Weights of a small transformer language model.
Architecture: no biases in attention or MLP, tied embeddings, attention and MLP in parallel.
MLP neurons of a small language model. Each row is named by its layer, matrix (up: input weights) and neuron, and shows model dimensions 0-127. Each number is 128 + 24 x the weight over its row's rms, rounded and kept within 0 to 255. Numbers have three digits each.
Before each neuron's rows, "fires on" lists the tokens most often at its 100 highest values on Wikipedia text that the model never trained on.

fires on: " co", " by", " and", " part", " such"
L6.up748:151125118151121140159113139134157133130168156097119143144138141188094124150130131123172059100114111087118097115130088137155139143120105082110157116138161111095106119154173114128146104118123158136152130137133159083128115138131107120116104164134087142180122153149109130121173159120090142131145136077116108110154131125093128111118169132124148130089094113070126093098133150109178154113155

fires on: "\n", " He", " of", "By", " She", " By"
L8.up77:093124102132145136130179153132155114085112150126113132133165151102102070123123116154123117141151125145133137134122131162134128118127147123162143140125158138108103155148135121107181150086100151134153141083083142107131087175090065138104133159120107158180117124155142136126207112149106129108158173122067133126147145136107142111144127132125109122119123158097122145099114143155119138113104

fires on: "-", " Mid"
L6.up777:086111128162132111135116117128095132107155114138081125108160109139148149126145108151139131158106110123148097116142155158119114120129112137131132119135094108142125178133128090121081104172132128094161149098183142116092128149171115117131140100139105127150152113148107130124110155105164129103088135115097154144122141103106135115111111110102127130141153123162085130099107153142121118214141

fires on: " |", " budget", "4", " charts", "2", " election"
L6.up73:131147128163153191111140140108114201139142120152112159105117113097167108141157138132125132116156125109140129095105107145135160075126126161130123120101124088137110110169132134145099112151115140148128108125149115115125162123125103164101132140190134128166110137090096123124116149136095169105068115096112160138140119112090159092104096122135152135154156127164125060129155127134102136127155

fires on: " in", "si", "ric", "ps", "mi", "ly"
L6.up337:122121130095137148116122128127123117088139154106138105101085151137120060187128128106101112174136098142103108181109120100115188120108116081156129090151127111104147102154172122111117091132106109149090077130121141134109148163158127127126166133081106132142127083132111152139127134124120151190121112129104143109098107094152151157119162160115154125115132106128136130148139133151158133110122

fires on: "y", "ry", "ously", "ico"
L4.up758:150118074107121125165112092136130136144096155122126146119145136122117123129097137106093128115165171132099189083130127116118138164122134084079105094128077124139124082135115105094124109146104130159154119079112096111179088111142136125135145095163137130149136101121145141143095126110138136144140140101126112133127140106105095085128069129131150104156139114167122127187115132079122133091169

fires on: "t", "sh", "st", "k", "d", " of"
L5.up47:095079136107047125123130099126101117125148095157143136158130165105115107149088142144121109091149115097113074140152149109149145093103119171137129112100149121106128156159201090146095108127177133123164139118145090192164169120170132146142142106116148161137143109146125134122082154139162083155077118121098105138164139163121137114134122142064131113138148097096108115124150131120076153151125

fires on: ".", " for", " to", "-", " Press", ","
L8.up270:092156082127134103146123117142118153128141098117133122171135131167091113144163132149147093154117132103127146104084107119131158137129134079064058116106115141145111132145118123102117099143118152154138127089123104151139141142109128145157147174127173169119135133099129130127147140154132147138101172094071127116139167119098115117102161111131117120104131088165146159156130135164093130103127

fires on: " of", "-", "t", ",", " ("
L8.up1149:114122142159119116139102175122164129156145124130120098112092114126159066137127190152069153116127160143131086125115118098102101168165094118105110101077169114152109138130133117098103161121094124153135112129097132147152128139147138120183135171133105172132148132138175160083163145076108109124105112144072138142125126133119159108150145149120155132120109138124075137132107131139115124131152

fires on: " and", " to", ";", ",", "bon", " /"
L5.up974:152118130141094166128131110122093114118139118152181064144109145156136124120141136134115160114173121076117123103093117127157130147140185175116144123138111106096133128101159118143121116122124123122160130126109137136146104155119128121093122149172122124161121100095122114093137110118121124161115166087160100148124104100087151101134129144075134149149108092144161142122108169190114106124135

fires on: "'", ":", "ti", "de", "si"
L6.up653:128102091166124114118163113164114133090124121117110121112107140125100090146129152117073142111132116140107121148096140150089102134120168140163130072128144117102132108134133135137120127138107116154131123139173148130128139143157121129147148146105115164127100107101116166102093125060167136097131190141084166080070152130126155124087133128121088114096118083129093113125098147149152091125141

fires on: " where", ":", " after", " After", " with", "ed"
L6.up1088:136131143147116089115084118135103153094141156135082144104136136088142109135068101102157154138156155111132098096083096083134100171149066127118089116150151116144128130139130148135163152144134160135128111099093151112164166160102122132120120139161120150130132168142167121123137114130152156098111128093106151136152139105086140114095122145090121141150127116128074122129153112111139149132162

fires on: ".", " by", "d", " that", "'"
L2.up449:095129154117139149121108130119095114117150134116093132127137144157120084140100126125151118121135136110116078101096121135144140113158124090128172143097147100126120133117169137177069081111113168131143154159127128145150133112139113136134089171112098144138130116153068169113139142135146093110111106079097112133144139181115148117110095138117144163120174125122137157122139126164146144140116

fires on: ":", " to", " in", "ey", " against", "ing"
L6.up671:089147138111126109123156134128092151069157095163140138154107123130114070153106146154140151156147186151102153125111142134137128169124135128106132129111139149119126077163116132156124125099108115135124114140081109114137181124131134108100077149123155132170121079145100135115132128093167130139132178110138147129119177118100133109131138151110119100137138127105151114093118128098148132138132

fires on: "'", "t", "f", "v", "z"
L6.up192:082078129130134099118133115142145124130135104120102136122108150120093109142123108147132119178133097111114179140128118127151162141187125156105100088085120125078123140126134113112131149105111150154146102125111117130137140147146137111115147139158187159176132150117105144119122094087167165096110153161114111110113161131112137126141095138127089128132150122113129130159092133149166112113188

fires on: "'", " its"
L8.up516:146098083127095086118135135141062108116145154118074131128127125144118139106171113177126115130125164109132095087107120145119131121172112141157113168129134155113120128122140161127107150101154151129161117117131148136138148139096112095164119173126148145198123182143144144169157141104157095103164130098098076128147164119152145104109099105070158116130123110100091116096119128140151105130141

fires on: ".", ":", " of", "V"
L4.up1014:138153087119125110160114132115085136108160160129119087132104124128120120159141120110127164147163134105131144135087083131108139116126135159095177139161112162129144094107146147131128113147124132103139179108088107097166130142159100176138135161138175151112116146081123120122102138133109159077118128118152115123122123187174132142116106143132131114151200131111147152147125154112143121164141

fires on: " one", " 18", "p", "t", "g", " 88"
L5.up441:156122115177117131140134097104134135147134135143151143122110142122143121140103107133143132114143123162127129119115141155106155097154146108129147074140169100097095152126121136085104104124109171106085096111142125144149142121126137107114146133123137146138131112107091112147125121129116157092102131104115111190133114135107091132123148161093176162159141109090091143113141137121126117153147

fires on: "\n\n", ":", " family", "ug"
L6.up697:146089142151081145133118080115097114116101154113185124145109187114123120109101139066097125163122138082124155116129111103138190154182139096154153114127156151143095130095128115113116129144121164139127100090107094138147079162149088078138095138168188119148182118135107141119129109134145129112120144119124151121134139153131134129146138135117135154112126110114107088137158150088135188177124

fires on: "el", "=", " area", "al", "ist"
L2.up668:154138098130112102112109088121107114141180162131150093100101135157072137150092115177123160152149067173103130123118102173124163134154150141137151106103118114156139129171143124133127143145093137170119151132158130119134129140148153129127087150140149115126121107145131152130116149088158112126166157116115151133166078144128076114147146096173149102149118119105139108119106160129136123126154

fires on: " under", " of", " by", " left", "si", "ip"
L4.up808:148155108133102123119112139056140116127159125134122091133098135156117094157093154092104116160168129117148148144127142098124157120127143131155147112166146173137143125124132130100140090112139200089157095118127135090104135156108130116144119114124118090139168096120104142138128107117122103125105103118103085156112124089125151125127143155065173152133143097138149149130119135145133141098100

fires on: ",", " won"
L6.up868:151130120161117075143121128129074145161128124158126113136103129153148121186150174137080140134142113097132097128118093129144136133154112076125095095146136191143118127129121138120147159152105149151106130115133093103124177137098069104163166136124134145177121157107140150108143125156137134113109092137095130161115140108134133098136135140150097165146136094143120183096159110199095089132144

fires on: "-", "'", " |"
L8.up132:104145095129129101137162129133121144136147117144124120125158133160127126143165112139119140131127087124109112090134154150161133123117121101076105111111126107117112158113132124113145094149142100116131132156137080109202116139093113080122113155141134084096090110102141101152129079116209145137095162139098178134165131138133161095131125132124134161176133104097127118116130140115131126131140

fires on: ",", "y", "ic", "us", "z", " and"
L6.up370:119130135091116125131141133140124143088102134138110088134133169170092103107114136106103170118179119152123146136107136151150121156106120119122122128172135087149109134127133118126074146142123112142139137129156161139146112104111109115146124100125128152186162109113126154131154124110160160103142133078153135162180115116105127107133137100147155103108134090142157093123073191170158132083136

fires on: " l", " del", " least", " However", " Ba", "eo"
L6.up640:081114117110115159156129131092119094124177121104155106135118110143132093097096133114161126130132113143138096119127125112133084127161073107128076104133101123181121150126164108130161103114104160135155097125147104117134103132118162145163158152163083130155149127148147139123145164156127092101113108116166098160124130123082123143130131137129135159153149113082161107102133134102171107095138

fires on: "ion", " this", "on", "|"
L6.up990:118111147121102127172109149100116147133098144140145133089122182138122164102123134120042105160191174129117138135169108153087131125153098097152131129127150137130141105131154088103109109146091096122118085116128130148126138141132131139106123125123170154191125148130129151123103118124128128100141143146090135112085151109121129115137104156147140120111118098142110100119106167099088059153131

fires on: "=", "n", "l", "|", "y", "-"
L8.up1131:100127116149125084158117090137150124129098107119152095139110111107124148152183156124144124112163153159120140136142113154134152167181146138076144136127136085128124129161121100105146099172114179164126137147167100132133138115091158137133156095176126126158103124099099120137072111088165124103126124109135151123161114099114116128164145161110131124140200146172101089147134104110119143151145

fires on: " and", ";", "\n", ",", " then", " was"
L8.up1014:131124153140127131140122121127086094093175145157133116134121144106110114158137155118150124188128115128126154122129118100138155145173109163139121113121105131109126074132127171118102166082084165163149149111122130108095078150092089132116168167115093099150130127105136105160120123148121148138149090100096109117197122088095099111114123150125137121152107143105154156122123118117109121142159

fires on: ",", " ("
L6.up622:113139126126141085130105151096149106144109149133139070114134171118149117149119127089084119168147153159101085170134141124113119152121112090092137127122130151076123129120148099135104111157141127124094113146110132099129070150130139082158145197151122152128192133112112127105145112106133126114158174118114123118117137127158093129123154118104136113112118141161106146106118110117135142141128

fires on: " |", " (", " what", ",", ":", " which"
L8.up367:132150141172121125139102133109118124134120102144150152132123168110114135144140092101064153125159132148108133181123099085110140128090136151138086137081103123114118150144123138142129121129114135117112107147135078147115123121107095131133143160160119151175104129159116119101106113167131128145094112124125118123143187085107073105115155154149127169111125122111143124085129121099136141106175

fires on: ":", ";", " family", "al", " average"
L6.up328:157122129174113158097118105107071131137147120134171123152116148130113109101137083102143103118144140159097131094098109115148163124151125096151112106106132145114144118111177146123084089121140138114158124098187122153146090181111113123145115161137137142110153136136073154179147137140176096107142126078115121116108147085104166094114166117130147136094149102163118145121107145132103114115147

fires on: " |", ":", "|", "Billboard", "{", " of"
L8.up1095:121155090167165141126126134140124189165145125148116114125125157092129156141130116108074145105113120096061173162155123116136123128121108142133143112093127109146107118121141131174161129145166128148146147124118106111149165101114132148093141115165151132153175135110114102137144127133148137085105092101112128105137138112118124059128094178123145158112139162161169087119134172138161087117151

fires on: "d", "r", "si", "m", "l", "ul"
L4.up455:087119138089105146159118107144111122166145126147108093115133155170137150134134116134123177088130163159153148132125121135113121082130121163135147123139133161101102137106125128125157115146101094154161126091050118103154112173147141135142123111120101082160139128119137139128092177113141116127136121150153116133157141085119126101105106141159156102130098089132166068161088165125150104128146

fires on: "ns", "ks", "ers", "ls", "z", "ps"
L5.up816:086157137133104130149148104182118137129142134137112102143099132118150107157120126125147169138091121132112159135105100131113173130173151140116137111099150135095135145183102110089152115151130104103108109119097162092113133084089110148128163113151112129089128154131156074164091092072119136151088134085142140146149171130121152144137126134096146132131152135137156127145102125139087143101164

fires on: " (", ":", "-", " in", " Genus"
L8.up475:136168115084137163115121154074125133117107073102155096152100137135155128104112121099146124137110133132152081121111154131112115142168170090095191128101149126090100142137140089086116104104123113108142157158124122127114137159105164109162129147084150114137155159135101079158167159093122131120150121133154123174108115163165132095151135144079136082125135113141121127085106140145165143104116

fires on: "d", " that", "r", "ted", " between"
L6.up1146:075117153136152105153130094131140136131173108084152118113139112157136127134096113115111145099167085116127151069084124117144172148134119126138127124076158102162118132108142080135144109121128149180108116149112096120165072100112135128121128176154112136117136121089150157129127145120145103114101135136118143083166104133083151096118158131173166153116173141143102120098135128117152121124094

fires on: " of", "\n\n", " and", " for", "ural", "ical"
L6.up368:103121127121110142146113144092120166166124121162144139097118166121115126168117095120093177140112118125136132093080142128138158124127119130086127109104129133137115141135143123124063109133153146103135134109070183173112090154170110119131110172136105135107145100170116177138127122110108105146109104120105181157112089082118139116070135110132143145120107083101122068124126166132135141124143

fires on: "s", "ed", " following", " In", "d"
L6.up562:137103159135121096147080149126112120120121155168144107107119192073132154116121108112129140165130154144111127112128120128142107106115126161129108150130136113145137129127136116139158139100085078156138106137147159113107114089131104173145090160118097160118122125117137114107092117113173178150145140100111141116135097120150137122151098110151118152117183131135106137125153133096138141102151

fires on: "y", "ge", "ing", "le", "r", "ista"
L4.up700:071170155123099090117126141113155097150130130134093147100110151120126143147108102147178112145146108109083138156152100121103156129117119135134115126097112162111145082153125129156157071144167166144124143135106160108101084126098141141114150114106119138093127160144151126134101123085140145124136103099151145113149156156141158151087148116112167114144153153155144111096131111089175134154137

fires on: " and", "=", " to", ":", "mi"
L6.up594:123085111128112096122135108123086140112165127142109166111121145118148057155146131106157113082165135099134129094103112164154156148160129135133127130140142139122132120138146115130115081111110124203181108169142127152153148106126115154151116135155090140109103113133130110121105106063128124089107174076123092153129184111125135093111117141092136160091121093150154140081122161159130100098119

fires on: " and", ":", " &", "nce", "mo", "or"
L5.up329:097139107103117117145105133148116129108162093142148147167108118120127089148133164113128100161113106080105101118140136138123137123112120179118118067116131138132121153150155127099118143141174141125132109128113151134140111182175100090122151133119108117138169134090136115144138107051130115110089150135091129160148143115124126087070101172134151124111120142124128111176108118138131084136139

fires on: "i", "o", "u", "g", "ang"
L4.up935:084096063148113136151137155130123105071172132139086147155098123096137102121122119123104137118138117095149079161137129140125139154192148154126123145132139113091146149146139085109122100141116149142129103116108161191106112121123131131128154143116101131140121165112161166134122162129126152109115092126111086141120126104123148113125126157114130167140191075121133158110109155143186119150102

fires on: "p", "f", "h", "m", "man", "t"
L4.up687:123091110136122117140166155127133120133093155069116115121094138135070099122135089098123132172101115140089149176152148153147125196094172130135092102157089128107095154115125140161115131084145121148145124118131105208123138130163136136149104141155140141157126077131103122152150136089140145120151129117109121117114104157122122078132166165163124115097136151122108133165111149122157125140160

fires on: "y", "el", "le", "se", "=", "me"
L5.up744:125166121099123116139065128090133105125146129132096169122087136154120148137149140092123115132168127180134167097147124139117145144127162119059129148109116126095142097149175086157164119140073164167112155126094137143126136104105115132104145130089129132166102115143094140142146151083144146119147134145158162122146115156148114119100116108134136096148164131114141132115132133120121126129133

fires on: " =", "i", "z", "da", "ta", "le"
L2.up1121:087127113134128130145136109140122102134152162163158094145082136145159130153110104132139135156114134129127118108158110203098162121117175142108097152075179149157153118123129130174156131130141103126137117137135133114119124118156160085180105106117117155116116115199111144070082120100099101132127095151117124133145120142121170121108103121133121122148155122143152130132144138147128069097138

fires on: " Li", "ang", "i", "g", "ia", "ou"
L4.up673:095109098147132098081139134104138143136140125137122136133085128092123090148148128115097098128134165091133111112087155164111123143161127112092120121119126125135109167141140104140144126150119150156134181095142151134119087133128136128144180153093139127124141168083110122164141124103117137118136118109127112160122122136096108141091125169113133145110140054123091097115072113120207099187120

fires on: " that", " to", " after", " in", ","
L8.up79:118123151123143128145202126128113118130100124116126106120100127124134118150146125144126133106165156141127144128083126126127122161136125153174189134123074124130132087125159154137097100109112157129152133135110093115144146120128116130156103180136172131135160138095087159132121095116142144123107141092120109123148178122133139114134116135159122140121136164151103100099135108143110161137111

fires on: " (", "("
L8.up211:141135174127118120154141131112096091105111142080089145158123111098133127121148133110129104123167144125114156131144113140091108134191124097144162115142111120122124140140130088102108105139138130104124163134111126131133155151135089122155106195103137145158133146117074115134161097094163113116148128094157116099098135083128122110153150124117096084109129122052113147132130153124152148154125

fires on: ".", "r", "ine", "n"
L6.up74:114154111083133084154113148080121104122098146151109141123139152134143081152133108118174108152140157135136106155137132167104121191103113100170129092144157167116099098157158090108091129164111092150103124142135123151153111145142112172145114128133131142177093130149107133129114110116154134147117112094125119126159146099112123114115142154137133160120143124085126143156120145146132130113115

fires on: "'", "’", " and"
L6.up890:133128113128114089109130165139099120152137117117093123129151101134119099132180146156119123129107097097147066113113181159127165108116114106147109107117165115118124191122133154113138130155138175145146134143132143120157146162133068099166137119179142139148091127115150144147116133106163075164105124122089133125157129118089167077151110130101160153090118120103132119116069149143156126100159

fires on: "s", " of", "h", "'", "d"
L4.up143:098135130125149160160145135111148155112137127133141110089106153147094116118142111067129105144129113130079131115079118149110118150146131120115130137122158090125090119137155130129149121109126125162119146079148111160137172126090120156173106143105109124165135118142095104136110149114135128155089146141122110137122081147134145137158132111159124170100164109102133139098159121123154136104091

fires on: "in", "i", "y", "ul", "r", "ili"
L5.up372:114116133133106100144133088101113150158136144125129143120055178122141153136143104128161155125062135174117151088154095144124144108122184122107131092154113129075119098118166100162171163113085154121155160096167090152132153147161147090173147093143139103151114132114123193155116155112119073147117133142138139122126115144095165091124111116075192133102131076114114105123124115133133111130112

fires on: " first", " after", " last", " After", " next"
L6.up759:097123109169124128111128108127126123143166137168107103084118162128130142120124110119118133140121127142139139144085117128084124085128091104161125113132142107152123144096171126161090161148098195136109120138069155109135124152138156141123109196120152110150139143109186142167133130145142180114147134117110178127119129145136102130124142151117153129171170122139127111130107124107141142103150

fires on: "'", "ke"
L5.up639:091112102119113116168179146178116115077129118126103129140131128131150113171121164145117091120172144109095106108135174132114129142122118114096140118158138123143131155129130082127152113157163153094154135064184129133156096111125116117124150147118137170131070135121137111126109120129104143148123106106138117111155135164138165080103113140169100095131140150162136135146144142157169143106151

fires on: " |", " to", "one", "ora", " at"
L5.up530:142061111179134133150133138116165149111103184114108105095110107116092085129122123100123107182160116121104108131149132102124146133144146111100085117178110114121122161113107123136097131087140134164150159048124166162134160168125098175123113152129139139115151120108136114105098138125119162118128143117100138118104182151155091121110152164129141142088102126119114144108129158133152153131137

fires on: " his", "s", "'", " His", " her", " their"
L8.up634:083111118152106150107122129066117138118124140110150109149136194120106112146137097141146162137135123101147117085120111139099120132172060104124132114121102130091110126159168143132109160143133142179128120135111152115186090117089098150126124160092095152142104099127121076190115116122100125110119139100129119152101129103147143115087082109125132125163114121127121166150132130098136174113175

fires on: " to", " would", "ed", " at"
L4.up624:077098129153114124129068156127115133116146173054149120079145127102137125141128120134112137134134128141126117111118115108145148112178122147116093084131125155092111120143154130071142130162101124172156161085105173125143151134135093107142087143176146151103124107107167128112131129135109151115126151156074097130122154131122119101092117162161126131123136134143141105159097114170172125152146

fires on: " |", " became", " –", " was", ")", " as"
L8.up754:109097138134116128174174119143110130101165110059124126120096141130132142119175149149105090159132124141080121166126097148148159148135152099078142122148114130102093127157094118177061137122121123122091124170184140132117114164169124134135121129114155104138138131142147118147109100127122128117121141122161109069141163149159110119136180128134142135132143149118111127114155129169094118094179

fires on: "\n", "\n\n", "\n "
L8.up70:139137157178132158155130117155124145154167148070138143148106153108094145190141132108125113098116116112153091110111150126144162128140108158142134140106085138162113164141116139176106116085101154117161120119139095108136131171123111155122173135121124153112203104102124147141157127134143108173096136090105126147122182132137107102129143128138148131116136110104144113115108140126125075110120

fires on: "y", " of", " |", "sh"
L2.up462:115077071135085088166077142146132167101104166108095132134121109135165091121141157122083141165104108068127091156170098146135133114114109131154127153142128137094133094100155121138067128075150155137151165107152088163150173142142113119132138130103129150134134138114109136124129124125141110159116122071140117119101128150125138118103176161112122142094147141166136113135119162138119093091137

fires on: ":", " 1", " against", " with", "\n "
L6.up863:096125142128123149128133084166142137120173111117088096143137177095109145150134141146128117147128221138130160143074143146096130157181138126096120096135142123101095136141110110136142069082106126143108094113120094143160172115181126133120115129131110126135135098164108118154147139120137139136095142105146121159088195130101139112117116138110140113127132075124148108145130130127151117104129

fires on: " acc", " comp", " inc", " vol", "ec", " enc"
L2.up286:121142117155150134115112104138116148128114146121062136118137086122114119153125143098145127138159109124149108119109129109131119122155128083119133130114158128110150139134152140159133152126168153174104059146108143104127117157130142151151153149139108104107109126112140114138206155141110166093124162114118146128138120124105101086073135101123106096139112081144126142104122134120139105122092

fires on: " |", ":", " These", " –", " said", " that"
L8.up292:136144119140134128133134126134124189110118135116114117164138120129126120135167142139124141147121111116096117120171088145124111149140117144134131178121124140095143120104130132155115114101123187126152107108138113174151114131110094137140128140145128120172160100110101115141090144121166107102129121135127075120138126129124104113120156187125142121094128127151109096175110139146149125095146

fires on: "s", " his", " al", " |", " as", "%"
L6.up701:109115119145142136152105147162094144093167146089135130178143125142146095117130129116109131145165112143134140130158109136124101110114111101125163110084124136141118144150117107088122132109130108136092069147155142145130104147112093139145123117114045130139120084115154099142135163108114137132131130120179130095099189111150113121109149115113120157132143129150117152128175137114115151132130

fires on: ":", "'", "ze", "/", "r"
L6.up789:132117150101116180130109132153118142114102129080095123138126111140112113126127134072163083161103124123102107134098127163128138146145126187204111130156138134135117133130138138157144122123120140153135102121101118145166140140159119172135141134122088134121133131100147136126099129084176117113095178135110149114117108073114167110146138117157149142110145082142133102181087118131129145098138

fires on: "'", "ata", "s", "ta"
L6.up17:129081139147100164132141175126119148096115137122109120109086151104069114147196106122151109121141145114107118114144139166130147138111125102098127094127141147121112122087144140148129110144188148102103076096178161135115069104172116148120127126101100147132150107117119106147114155079108135152103115115133104122116142092174148113144136157143154131139123143117125113132129151136169118141168

fires on: ".", " |", " of", "aged", "si", "xi"
L6.up147:130133122133055109156089178148097120126103130087124165158124111164108138122152139086127112106126146104114126163113100123119142121166108121135175108141101126129120138172124107109100155111136157137136132112150150097138180135153098146155160153122083126169140122147133119083080124109133130120145133145152112119098158129124101110095163100143137143131121117151126129127095140181137113115146

fires on: "  ", "=", "–", "-", "ng", " |"
L8.up470:148122087106118103158122157120133128117126138110089122113111155129135152164120115097116140128120160083121109107145147142111155128131078121137116101114135173131115100144103127129101096153155110109149129122161131154090159138122137108153110119167109140180126121091132124150123183039127093111126100159103155108158165132119121108127104155118135094121122154136127172105104111135119109121121

fires on: " and", ",", ".", " &", " des"
L8.up870:134155089156149142159075137095093141143130115108160136151138115142146106171136106152141133120178070158125107172081134083132109150145107111093164108080126103125135135168170138119110134141129130160164112114099099142141112121105095125136122165117134132089155171134108106138122143122147111132118144072120109137147130137089112112108111135096129146091163111145186124149100138161145099143122

fires on: ",", " such", " that", " public"
L8.up1025:130138091154129115100145181096125137136138145140151079141104150128112117137105116137099136186148129094116090140105123126146136110124098121133130101150102099132150157125129108118127079142090095110103160136125111132133109126130138109141158177149110126135164132125145156091109109152129142089096128134118153145182121104140128118148112154117152124121168137130135083103090146191122107134126

fires on: ",", "rem", "–", "mar", "irt", "pt"
L5.up4:133142114171137148145119145118117116095116154100109090093074132116146110134125139104116125188150144112085106100121133105124145161121107159109147142084154095093093082119169146127079163132185161120125143125126121120082113090116111140162138152143148153122164144104140151150112129119135123136108137128138124106154127157103120097152144163132122102104095124156106093149122117131132160193132

fires on: ":", "'", " than", ".", "ai"
L6.up209:108142148117130149141116150152130109081157131117091121126110137143114122142139159106152079141126136114137148112133131159103157148151109143143126149144107121131130145130186099130109121080116125126150141114155109110151123101167135166151134157114177155140091126082179120091131118111129154102095092129100146093165147139152152143112157158115164108143122157176134098143118141131166113085098

fires on: " |", "|", "ero", "W"
L6.up381:115145118137137134165090146114110165092145142108142100102069142073097166161112139102111148158169161125083148125091136137110131098150132121131167151131142143126100071137170112107157135110152133109138123120168125067100134121135119145124144129142137146107139120150112087147112126136104164104071125127122113113140121115095104121110125159127150115109145109126158131087129102123147113107144

fires on: ",", "si", " ,"
L6.up1123:156135152134125090143103114130054145129119136118104118081091137139103140143136143135150143099159103113152141142119177133137158137153126122157154102113099134073130110135123143160159127182110128130146082136130173098131151151132121067160173127144107122134173121115151117124130126153113157170082107141100122132133102086123152125108161118096142129134134114122178155104120115110121148099180

fires on: "s", ",", " Records", " held", " issued"
L6.up124:128150132132137132156141079100135123139133110134150111183125154114137132165135130123125154140102136125139157136116155105153112151095100171076121137129158139113106144126121138126136137179104130154148117104143125124126107122142113114153130154166083140131102100171099120095103159078125129083107139103100137172149151144109115143148120092109096091138154105121102144100129101115154100133137

fires on: ":", ".", " |", " h"
L8.up106:135117098153134176126077115122082112102157166112154105095115117156117088129122131071168127179158094133149125137097152141118161150154190102141192127134141148108106111161160154152148158125155166137144110117119126084138130151143095161135121134115141109110113132113122172125110117108137120099133130132155168109119088158131122103114109112143153110149148111164146116126110125148111123108117

fires on: "\n", ";", "\n\n", "W"
L8.up908:132106159147114146163132104144130103134150124099123134203116122113117158132154145119106107132141144123104100145143134168126115153171096118107141109174152101115113121156107151106124165110136114124155106137113097139135120164104125124080113130105155163139141100119139103105149126146123130128065112118136140181089155164111130126124124130095166134133110074106113130108150147163105123094148

fires on: "e", "p", "a", " club", "iss", " Z"
L4.up831:105111074127089115112168178123115138078133156127143103113087122138147138151115149097148118142175133181145153179121139139142138135148115101099116121139151121055143167140147127143069139087112144131110095108118132159124162116124132155106121164107138177124130133116144121147093126105164151111118085122129156107135112088110079134126130132159101119109155129088118128069149085149131128125107

fires on: ".", "li", "l", "n"
L5.up552:090108112144121119144112121109091148155114168143101102099117157104155103150150133158137109125133139138157141125109135165110131105094138126102099124138147129123106106121124104136100138171099138158137109129139121141153163139173134143150067154093136100153108120098090130154113167100153118112077114123101152170124129099134131118104159151129137140133142145090112104104104144139133178155144

fires on: ".", "es", " of", "p", "a"
L4.up610:081112096141117125092117146090117107150136118153124102169111117140137112105137104140112099132159120143136094163137128121135134125178115111088107120136174121065145112137140146100124107151130141145129130159169121156138119095091093133104139150124138134153135109079066121116119125141135132085161064159175125126136096114124118127083163139119161120125159127150113135126148161110141090137116